From a checkpoint of a small transformer trained on Wikipedia: RMSNorm before each block.
MLP neurons of a small language model. Each row is named by its layer, matrix (gate and up: input weights) and neuron, and shows model dimensions 272-367. Each number is 128 + 32 x the weight over its row's rms, rounded and kept within 0 to 255. A neuron's up and down rows have the sign that makes its largest values positive.
A block is one neuron, or neurons of one layer that tend to fire together. Before each block is what it responds to, as a language model described it from the Wikipedia text at the highest values.

Word-internal pieces after W
L2.gate19 [106 190 155  68  90 148 143 156 128 128 115 155 120  98  99 141 210 111 100 128 174 108 114 124 138  82 140 131 163  76 107 157 101 144 129 101  58 111  86 139 131 117 103 122  75 152 122 169 172 125 136 191  70 109 159 161 141  67 208 130 110 142 148 129 158 101 115  69 118  95 116 153 129 139  63 167  78 131 115  92 129  97 117  87 174 116 119 120 159 104 110 150 151 123 140  98]
L2.up19 [123 178 150 128  87  91 116 152 146 196 130 163 103 126  92 139 150  92 144  72 177 135  91 165 117 136 157 124  95 145  92 166  94 151  76 141 122 152 162  73 126 149 135 108  29 112 168 153 155 113  80 145  89 121 116 140  60 116 168  96 102 149 132 182  85  58 187 126 195  61 130 140 123  95 122 132 183 136 158 140 136 165  78  96 169 116 183 104 204 132 109 104 138  85  77 158]
L2.gate970 [106 163 125  93 111  97  78  80 123 130 144 142  55 125 103 161 208  81 166 114 116 137  95  97 120  87 123 112 188 180 101 103 102 110 136 139 144 161 119 127 108 137 119 141 116 132 150 123  82 143  99 164 130 162  85 151  95  79 162 111 140 141 121  96 101 123 101 124  88 189 182 144 142 121  67 133 148 111  74 154 163  92 129 104 107 143 115 113 115 147 127 119  87 185 133  78]
L2.up970 [173 104 150 181 115  75 112  27 130 129 159 130 145  71 128 118 172 123 146 119 122  80 114 120 132 135 130 132 208 143  96  97 127 120 121 130 139 106 142 167 136 140 106 181 139 112 133 158 112 112  73 116 187 103 126 186 106 119 104  98 136 128 151  83 104 175 163 118  87 131 161 129 143 122  98 105 111 116 101 177 106 161 195  82 144 194 138 101 141 134 160  87 136  94 198  56]
L2.gate1182 [164 148 112 139 122  86  41 135 114  85 138  65 140 107 122 108 118 122 119  89 133 124 135 140 163 166 128 132 124  97 145 128 151 182 147 137 170 142 123 147 160 112 170 123 102 159 134 109  65 141 129 206 155 149 139 180  94 100 157 125 147 158 138  79  92 114 156 121  43 127 112 228 137 156 164 167 110 152 135 173 164 102 126 141 117 179 105  62 114 129 163 133 113 129 114 126]
L2.up1182 [232 139 177 188 106 151  78 119 123 126 148 156 120  94 142 104 116 167 125 114  86 181 141  75 171  90 158 114 155 156 150 107 158 104 123 167 118 136 118  71 122 115 164  95  79 148  82 104 129 171  58 148 175 149 118  94 124  77 126 191 175 127  74  82 158  88 127 129 101 112  82  73 115 132  90 143 112 205 114  88 108  98 128 128  45 130 158 154 103 121 118 136 170 177 188 128]
L2.gate1289 [140 216 152 119 100 159 127  97 138 130 149 106  71 151  92 126  92  49 162 113 139 142 132  93 127 164 179 107 150 120 134 140 122 179 138 139 188 156 144 123 193 151 113 124  81 185 107  99 112 146 120 159  84 123 121 143 141 125 162 123 141 142 135 168 167 101 123  97 113 143 185 171 117 150 200  53 172 200 152 119 170 137 172 194 139 120 125 171  78 129 133 105 125 201 161 120]
L2.up1289 [130 138 199 135 179 149 128  77 197 154 135 169 161 127  97  90 115 129 164  82 122 117 132 108 114 105 106  98 134  85 135 107 146 108 114 147 181 154 127 137 115 148 136 166  97 167  96  94 110 135 144 142 110 129 168 157 154 101 167  63 171  94 113 125 105 152 117 110 178 113 152 123  96 113  87 158 152  89 145  71 113  91  56 106 144  69 155  91 136 107  99 100 137 114 117 164]

Predictable mid-word fragments
L4.gate148 [116 163  88 206 155  87 186  74 147 164 114 164 145 138 113 166 149 124 115 110 122 120 104 164 196 180 186 122  80 170 147 119 165 123  84 121 125 168 203 187 124  99 122  97  73 163 120 143 116 154  55 159 133 145 119 149 143 119 116  85 146 104 118 122 146  52  97 137 117 190 159 162 161 219 118 161 136 167 138 113  99 132 131 154 106 130 121 125 146 128 117 109 119  87 119 154]
L4.up148 [135 160  87 121 101 106  98  96 172 155 155 107 143 150 108 165 110 122 115 168 153 155 123 128 121 120  85  78  88 126 147  73 100 151 116 112 156  84 169 151 138 131 157  97 150 102 127 120 122  96 131  72  83 129 143 167  94 110 110 151  87 156  99 151  80 170 121 157 146 134 122 139 149 127 127  60 175 149 112  91 152 128 126 105 118 130 164 135 139 155 125 141  91  74 136  72]
L4.gate1080 [ 81 147  92 161 143  88 110 169 101 146 163 142 132 195 191 134 131  76 158 124 109 126 128  81 170 153 130  65 149 123 107 117 125 134 128 147 146 200  92 149 114  75 127 216 146 124 164 141 103 123  75 127 137 118 143 126 133 117 164 109  62 126 118 143 113 162 103 127 175 111 144 114 140  87 113  88 144 123 174 136 138  96 173 117 128 108 112 131 147  97 159  90 187 133 160  94]
L4.up1080 [149 128 148 209 114 122 107 133  91 154 154 140 165 134 105 158 127  81 138 147 136  84  86 124 128 159 129 107 153 144  87 138 132 229 119 136 143 169 130  72 157 103 154 155 154 102 171 141 136 131 159 143 120 141 161 131 141 137 122 105  26 148 132 104 115 160 120  97 116  97 197 152 137 104 194 109 146 151 190 122 102 145 193  68 104  75 140  99 118  73 106 139 112 160 138 135]
L4.gate1141 [148 155 135 152 126 124  80  96 160 191  95 182 147 110 122 105 128 167 111 121  98 122 110 128 142 107 159 179 121 176  74 188 132  81 163 126  65 164 149 143 119  97  65 100 150 113 115 120  94 144 100  94  69 128 112  93 147  90 117 143  89 184 160 152 171 134 125 165 161 184 127 128 138 144 159 137 118 174 154  95 128 110 128 114 142 150 137 107 173 160  93 107 120 123 140 166]
L4.up1141 [167 165 200 156 117 133 107  59  93 167 153 148 120  83 120 144 177 150  90  65 123 161 157 143 153  76 158 163 116 144  93 136 131  77 135 103 109 120 131 193 142 112 118 187 167 175 132 125  79 146 124 154  67 114 142  92  97  57 164 150 109 128 130 179 157 115 125 114 176 151 144 109  69 110 155 109 108  59  97 120 105  97 121 124 105 190 138 141 117 102  82  83  85 116 126 171]
L4.gate1380 [135 172 131 138 121  97 115 148 180 148  84 190 107 151  78 101 111 137 100 167  76 157 101 171 152 165 201 116 138 138 185  84 124 133  67 158  82 112  88 118 131  95 109 162 171 108 122 161 159 123 158 204  47  68  72 109 139 149 116 113 114 169 159 139 146  88 123 132 186  97 196 144 142 101 160  76 153 151 168 101 160 170 156 118 122 104 135 171 166 185 143 128  81 128  96 103]
L4.up1380 [102 141 173 150  94 165 182 168 163 148 139 106 108 165  99  88  94 155 118 120  95 123 133 155 109 124 157  87 108 105  97 172  40 132 107  70 108 126  75  99 128 137 160 178 150 113  98 140 101 113 129 160 109 209  57 123 141  93 131 121  86  61 146 121 142  86  96 134 166 124 130 155 157 116 131 116 127 198 117  95 187 160  87 164  94 109 156 144 156 125 141 132 115  91 150 101]

Locative/temporal "in"
L3.gate509 [133 153  89 105 126 154 159 116 139 144 113 145 119 149 189 127 140 131 141 139 123  98 116 171 105 114 112  81 124  76  91 167 124 104 114 139 205 181  97 115 119 148 166 103 115  70  81  77  99 153 109 187 139 149 141 134  98 153 138 137  56 139 156 111 167 164 175 124 104 190 162  89 165 188 141 120 134 139 131 135 181  40 132 102 115 157 144 201 118 117 103 145 103 169 157 153]
L3.up509 [166 123  78  97 133 147 141 138  69 147 145 131 143 142 120 119 159 143 111 142 201 124 124 134 135 122 104 107 111  69 109 154 106 112  68 150  67 159 125 115 129 130  92 144  85 125 173 138  96 157 134 130 115 134 124  89 171 156 148 175  81 107 118  64 126 128 210 134  54 146 153 166 122 193 126  27 132  96 105  69 114  96 158 107 217 123 104 152 121 175  95 109 157 137 131 102]

Mid-word pieces of split words
L3.gate859 [158 165 206 126 103 118 126 124 155  98 111 155 203 134 156 140 188 142 168 100 168 109 119  97 135 171 161  73 106 134 142 116 118 152  99 105  97  74 117 103 115 136 169 115 119 103 132 132 196 206 153  94  78 196  88 116 160 114 152  92  90 182 186 153 131  92 144 146  68 131 155 115 106 186 110 171 118 164 115 155 150  67 109 133 130 121 134 142 132 131 169 156 125 199 130 146]
L3.up859 [ 79 136 106  73 103 134 121 158 119 149 114 155 111 163 175  54 161 127  76 141  59 144 110 107 156  78  90 151 178 132 133 126 164 119 163 151 178 115 162  96 128 119 104 141 148 120 124 133 119 124 209 162 144  96 104 141 101 113 101 154 161 160  98  89 174 160 142 172 124 160 140 141 107  91 121 115 143 148 122 159 106 125 125 131  98 140 122 114 163 162 109 137 139 141 136 135]

Sentence-final periods
L3.gate748 [170 149 165 142 164 163 145 141  88  71  96  67 208 113 124  61 168 104  99 142 154 130 140  64 136 167  82 148 164 117 161 155  99 127  92 172 110 182 180  71 144 117 125  83 151  94 119 143 135 135 123 111 136  68 135 101 108 112 141 156 128  98  90  19 104  87 159 137 133 131 147  79 108  98  79 157 163 135 108 127 140 106 137 138 125 120 106 115 113 133 109  98 136  99 130 127]
L3.up748 [130 158  98 106 129 107 128 139 102 123 205  76 119 121 173 108  95 120 144 132 115 102  66 139 142 123 155  69  72 142 177  25  90 148 147  90 175 133 188 159  95  96 118  90  97 160 105  99 101 114  67 123 114 173 140 117 135  85 147 122 151 120 175 108 169 126 110  74  79 130 162 149 102 119  95  75  98 113  74 101 156 127 142 186  82 124 129  73 159 148 127 110 115 122  96  91]

Year's second digit
L2.gate456 [107 111  80 122  97 109 107 139 103  87 127 150 165 143 103 114  99 108 166 101 127 131 103 168 111 142 120 162 159  95 140 138 118 133 147 104 124  94 116 134 147  66 146  69 119 154 101 196 134 137 127 106 121 110 129  57 138 141 133 108  49 126 112 101  79 119 107 159 126 135 128  85 129  85 113  97 177 170 125 177 104  77  95  91  68 123 102  56 110  70 130  50  89  45 183  82]
L2.up456 [ 67  47 111  71  99 126  96  91 111 133 118  79 190 157 142 151 123 109 115 109 105  93 117 132 139 112 123 127 147 117 101 157 148  65 116  75 126 117 134 154  86 136 185  90 164 145 181 140 151 212 136 136 176 156 155  66 153 140 152 106 168  89  78 103  72 133 122 130  93 124 175 149  86 139 109  73 155 146 133 146 135 115 109 158  84 191 156 116 107 152 141  80 107 104 163 164]
L2.gate516 [ 96 167 153 146 127 173  80 139 112 125 169 157 107 114 111 160 158 118 112  62 135 120 114 154 132 129  89  86 123  85 157  94 144 120 142 106 132 143  87 117 137  28  97  96  95 149 142 104 135 118 213 177  63 146  81 112 149  26 219 199 102 138 103 131 133 173  26  91 106 111 113 159 103 119 123  80 203 143 144 110 174  97 185 102 117 112 129 210 118 112 139 160  97  69 176 182]
L2.up516 [130  87 124 125 111  85 133 127 142  99 112 133 181 148 132 109 115 112 146 119 163 110 118 130 181 109 137 151  94 102 135 152 141 141 133 117 185 164 103 135 131 104 129 150 124 127 149  97 166 187 127 131 146 162 154 114  95 155 114 119 119 172 123 123 123 116 184 114  84 140 145 132 146  92 111 127 129 153 214 160 146  13 131  98 123 125 142 156 151 144 111  86 113 167 118 116]
L2.gate633 [107 127 117 130 148 110 116 161  65  36 126 118 178 124 136  72 120  85  42 157 101 105 117 129 158 108 127 143 126 135 120 119 130 122  81 128 202 188 244 101 133 143 131  93 128 104 127 117 194 132 141 123 153 120 183 110 155  92  82 143 100 130 130  88 152  75 151  90 119 119 127 154 152  97 132 108 158 136  53 128 133 167 197 113 115 123 136  49  77 128 119 133 113 103 148  85]
L2.up633 [ 80 139 105 106 159 143  92 177  95  77 174 105 157 122 142 102 108  88 106 143 128  76  80 101 109 120 143 136 191 111 110  88 137 124  97 125 183 196 241 134 129 109 178 128 136 103 126  78 199 121 107 120 124 127 138  73  93 140  92 121  96 143 126  61 120 122 147 185 106 105 203 173 187 108 153 110 156 117 136 102 156 184 162 117  91 108 127 127 108  99  98 134  88 165 146 129]
L2.gate991 [129  96 114  98 151 141 106 149 120 131 130 146 141 120  94 144 115  88 115  85 105 120  59 155 158 109 154 138  93  97 204 116 135 184  75  90 126 166 121 112 141 119  47 171 113  70 137 120 149 118 112 180 180  74 148 126 151  72 114 134 139 122 110 102 155 123 146  61 132 101 144 129 134  87 157 107 162 159 167 148 130  45 187 118 123 132 131  99 132 102 150 117  83 143 141 116]
L2.up991 [129 149 129 143 174 137  98 135 150 130 110 125  95  95 116 122 166 160 178  63 112 149 147  29 156 140 155  93  85 115  87 146 104 112 138 142 143 167 142  65 132 172 113 138 156 132  69  96 134 146 103 121 124 158 142 143 142 147 137 124 149 115 100 108 117 136 137 152 136 125 166  94 151 182 115 108 154 125  63 125 155 141 168 179 103 108 151  90  75 149 103 174 175 141 193 136]

Preposition "in" after events
L4.gate21 [188 134 119 161 103 180 134 140 176 145 112 105 105 162 146 129 130  70 164 172 141  81 147 141 150  71  76 110 173 146 195  92  95 117 118 123  38  94 164 130 175 120 112 149 113 115 147 197 155 121  83 137 184 130 155 121  60 161 125 140  95  98  57 110  98 122 181 180  65 116  99 145 141 106  88 163 122  85 129 126 118 188 106 113 139 152 108 120 138 132 199 123 155 122  88 105]
L4.up21 [188 143 144 135 107 154 175  97 174 130 107  81  48 117  96 160  66 157 101  42 111 134 142 153 107 174  66  38 149 149 148 143  75  41 155 108  86 160 152 119 154 140 138  81 135 108 154 178 121 164 141 148 154  70 193  42 101 137 152 138 180 122  89 107 116 128 141 164 109 138  94 126 114 114 132 150 122  63 118  91 148 158 115  87 103 148 123 169 128 137 252  88 148 163 140  93]
L4.gate744 [140  86 108 100 101 158 108 128  79 134 133 181 140 112 161 206 127 100 148  94  98 159 129 106 144 111 220 141 105 130 117 190 132 123 123 168 138 152 187 135 160  77 147 139 126  67 145 101 115 143 121 155 109  87 143 196 102 151 108 164 136 121  80  80 132 127 148 128 138 177 141  94 161 136  96 145  92 135 157 102 107 159 121 118 137 158 137 147 106 160 117 159 169 125 157 116]
L4.up744 [139 134  90  64 156 146 158 159 143 143 108 179  84 117 143 150 156 148 167 201 169 112 130 128  98  90 158 144  82 113 127 172 152 155 113 159 136 106 131 106 109 147 151 159 165  79 116  91 157 115 125 137 157 142  81 194  87 106 104 164 107 110 118 142 146  94  97 149 166 159 150 126  95 145 101 119 198  91 133 121  82 138 130  71  97 170 174 148 102 140 127  56 143 134  63  91]
L4.gate1182 [139 104 129 100 209 112 126 130 111 173  81 139 169 144 153  87 205  95 174 172 110 135  62 137 161  56 108 148 139 116 130 150 128  81 158 122  47 116 139 161 139 172 110 106 123 107 134 146 133 117 181 163 119 192 159 157  85 157  78 128 122 151 165 104 146 111 165 177 119 127  81 160  94 132 145 181 124  83 120 123 106  73  79 154 131 158  90 136 123 133 130 157 115 136  82 140]
L4.up1182 [ 82 121  91  85  97 161 133 127 121 123  68 183 125 148 145 122 135 107 113 147 155 159 139 108 165  90  98 105 214 192 152  83 169 122 159  62 120 144 118 140  89 153 111 145 112  96 162 123 149 128 124 144 131 128 136 149 124 210 143 153  75 109 151 101  82 144 163  72 219 188 106 104 121 134 101 150  84 112 162 119  86  82 127 117  88 146 190  85 122 129 115 145 154 163 145 142]
L4.gate1320 [126  98  71 147 150 123 162 191 201 126 113  71 147 155 161 121 161 100  78 148 125 172 143 159 126  44 101 109  88 129 128 145 102 123 140 127 128 166  75 168 130 135 175 124 109 138 104 133 157  91 177 176 164  87  99 139 122 163  86  84 174  97 144  97 102 175  82 104 107 126 113 114 166 107 135 133  81  97  99 122 101 100 146 144 120  94 133 126 121 135 103 131 106  97  51 105]
L4.up1320 [159 150 143 144 148 116 115 143 108 150 167 157 149 183 152 107 146 168 112 191  67 103 127 121 137 144 116  74 152 121 166 114 151 152 129 129 130  71 120  83 175 161 216 118 127 110 110  84 117 121  92 158 122 120 148 123 136 147  98 179 146 136 160  95  94 136 114 119 210 155 130 106 154 155 110 114 106 130 174  77 152 127 132 103 147 203 109 140 123  70 120 153 105 172 103 101]

Year second digit
L4.gate265 [155 142 130  94 138 138 190 184 127  74 121 133 130 103 123 158  82 120 126 122 137  39 161 148 125  91  84 111 135 169 145  60 122 126 117 103  77 144 111 110 136 131 105 153 150 154 165 135 151 140 152 131  79 191 137 109 205 116 171 166  76  78  71 174 101 125 158  97  59 147 106  98 109 140  96 142 127 127 126 129 143  50 100 151 153  82 142 130  94 103 113 188 112 148  83 106]
L4.up265 [140  83 133 111  74 139 118 124 103 111 144 115 127 153 103 130 100  88 131 175 137 166 112 191 138 129 165  88  78 139 153 121 141 123 140 168 147  94  96 117 112 137 126 128 152 130 125 155 116 211 127 156 175 186 126 112 151 156 136  97 164 104  92 152 131 158 135 196  52 125 193 137 163 102  79 121 116 133 135  93 165 105 106 155 163 109 115 149 132 105 132 143  90 184 134  82]
L4.gate481 [149 118 139 139 102 104 136 153  96 104 143  93  94 144 148 119 111  99 136 181  91  86  86 130 118  58  97  93 116 174 126 139 110 109 186  97 167 118  82 125  48 127 135  93 169 140  69  80 124 146 172 143 131 164  59 138  87  96 138 116 159 116 115 148 136 146  42 123  70 119 122 122 119 133 135 128 139 124 169 137 144 127 117 118  87  68 134  73 156 139 145 146  92  80 150 109]
L4.up481 [117 147 141 120 194 199  13 139 130  73 106 114 174  77  42 109 112 133  82  90 139 135 135 139 119 109  47 160 123 178 133 109 255 101  96  88 171  93  84  93 180 120 109 132  91 119 131  82 133 138 166 188 135 157 177 121 152 163 200 158 155 165 104 116 150 132 201 178 150 142 100 127 154 106  97 137  89 133  96 122 171  97  99  98 119 161  93 106 155 151 147  74  86 115 153 192]
L4.gate492 [163 111 164 137  87 117  98 143 127 137 123 140 178 149  84  51 122  97 126 139 152  50 118  99 148 122 101 129 110 141 138  84 190 146  94  98 127 144 118 140 160 154 139 127 152 136 145  49 135 131 145  88  81 170  99 122 124  55 134 183 121 180  98 116 103 172 200 136 121  83 189 164 136 102 105 133 144 162 147  89 136 111 133 149  43  91 152  60 120  97 129 110  79 112 154 116]
L4.up492 [122 115 168  86 174 182  92 175 121 123 101 122 187 104 146 167 100 145 131 144  96  71 134 107 104  97 123 113 154 109 125 109 139 121  83 117 123 118  90 140  82 121 132 122  93 100 170 100 102 135 128 151 127 115 153 159 112 111 171 142  92 164 132 123 157 142  78  83 151 130 132 109 137 117 138 172 160 141 160 136 110 128 135 125 117 142  97 141 131 156  89 106 214  94 141 159]
L4.gate1272 [ 67 129 158 141 101 150  86 204 119 119 133 140 124 190 186 102 113 146  95 161 102 136 130 125 201 120 107 133  82 160 123 108 146 106 123 103  97  74 142 113 123 175 135 154 116  83 191 148 143 187 143 113 104 136 141  48  98 136 128 113  97 149 105 138 155 154 106 119 120 110 162 123 126  95 142  94 164 139 151 126 147 101 139 101 163 134 104 123  80 139 139 110 146 202 163 105]
L4.up1272 [146 107 149 147 142  88 144 124 102 118 184 170 138 132  59 181 123 111 182  87 133 158  56 222 107 132  48 126 136 123 185 172  89 122 167 168 111 199 178 121 118 120 109 106 115 121 106 137 123 188 157 207 142  96 146 148 122 143 169 111 169  98 131 126  91 132  62 134 182  95 137  78 121 113 157 140  91 158 117 144 117  80 123 103  69 146 143 130 153 117 118 136 117 110 147 166]

Place-name linking tokens
L2.gate619 [154 156 125 188 116 144 110 112 138 122 102 147 130 148 130 160 143 169 155 134 137 136 119 159  80 112 154  54  94  99 100 120 116  89 156 149  92 142 141 120 159 101  93 115 186 132  64  96 130 131 120  59 139 189 143 127 169 159 135 171  96 143 152 104 170 185  76 119 113 171 134 153 138 149 127 200 102 134 129 185 188  83  77 125 126 103 171 128 186  87 146 102 133 111  81 104]
L2.up619 [ 90 104 123 119 139  83 159 135 150 169 118 132  80 107 145 131 124 103 116  20  96 111 180  98 116 110 126 135 134 125 108 132 118 104 167  77 117 101 174  95 163 136 163 122 154  65 106 156 120 116 158 104 129 139 127 165 125 110 122 119 171 142 139  92 100 177 142 144 151 187 127 132 115  85 103 112 101 114 134 103  87  72 127 163 116 127 145 130 188 162 168 183  89 142 163 134]
L2.gate810 [173 112 141 143 142 138 152 131 117 205 178 156 136 120 124 141 133 166  82  94 125 108 106 154 145 106 168 114  84 111  89 109 133  79 133 182 124 158 191 132 134  89 138 113  80  59 100 103 149 140 181 135 108  96 184 159 137 116 140 154 100 141 125 137 173 126 117 130 161 179 100 146  94 182  83 143 114 126 112 144 120 133 161 101 128 146  93 167 114 120 135 120 163 111 128 115]
L2.up810 [144 109 154 127 115 130 150 101 174  83 158  97 130 110 187 123 132 139  99 105 165 109 139 125 108  82 183 128 105  97  93 147 145 112 129 159 176 133  79 148 150 139 153  98 107  40 146  83 113 130 177 205 108 126  99 120 137 116 147  95  90 136 154 123 152 144 122 119  99 106 120 100  81 156 102 118  80 113 117 103 169  82 114 157  84 102 102 161 104 135 107 108  91 109 113 104]
L2.gate883 [190 144 136 131  88 132 102 130 246  92 126 140  97 124  91 172 117 137 179  46 138 159 138 139 148 109 104  93 148 134 146  78 109 142 132  71 122 152 109 118 142 128 121 131 136 127 153  90  37 128 157 175 137 115  84  95 120 142 135 148 127  74  60 102 156 153  86 147 176 152 118  27 173 105  87 141 163 143 106 152 145  43 104 104 154 148 150  75 108 231 142 104 112  90 141 119]
L2.up883 [125 128 139 118 124 139 141 162 192 119  92 113 102  79  78  99 179 152 103 155 150  77 192 141 100 142 156 159 159  94 138 100 121 134 166 103 117 113 168 169 126 136 140 115 134 101 154  95 151 112 144 193 141 144  54  74  37 190 102 149 155  66 122 164  81 136 152 180 105  86  94  68 108 144 127 128  72 130 112 124 145 129 115 144 147 133 138 137 158 156 125 138 142  94 123  58]
L2.gate1309 [136  77 124 145 131 153  85 157 121 144 175 167 162 121 137 120  94 145 126  83 165  91 137 112 156 106  84 136  85  92  92  92 126 134 127 126  76 136 197 105 187 130  88  85 123 130 143  72 176 110 116  83  92 113 103 162 131 120  82 166 109  87 188 128 132 124  98 126 128 141 160 112  22 189  65 155 153 130 144 109 119 176 148 159  69  67 107 103 115 108 142 120 103 111 104 115]
L2.up1309 [215 147 113 120 150 173  74 172 135 105 127 185 116  81 134 174 132 132  88 157 139 141 115 111  97 108  95 153 117 141 134 136 165 117 123 127 122 133 115 134 188 123 114 118  98 111 138  61 173  73 133  76 128 129 110 120 156 190 134 155 149 111 159  83 117 157  86 107  21 147  97 171  87 144  89 150 108  93  88  81 126 103  77 161 136 139 104 100 118 148 161 107  80 154 108 132]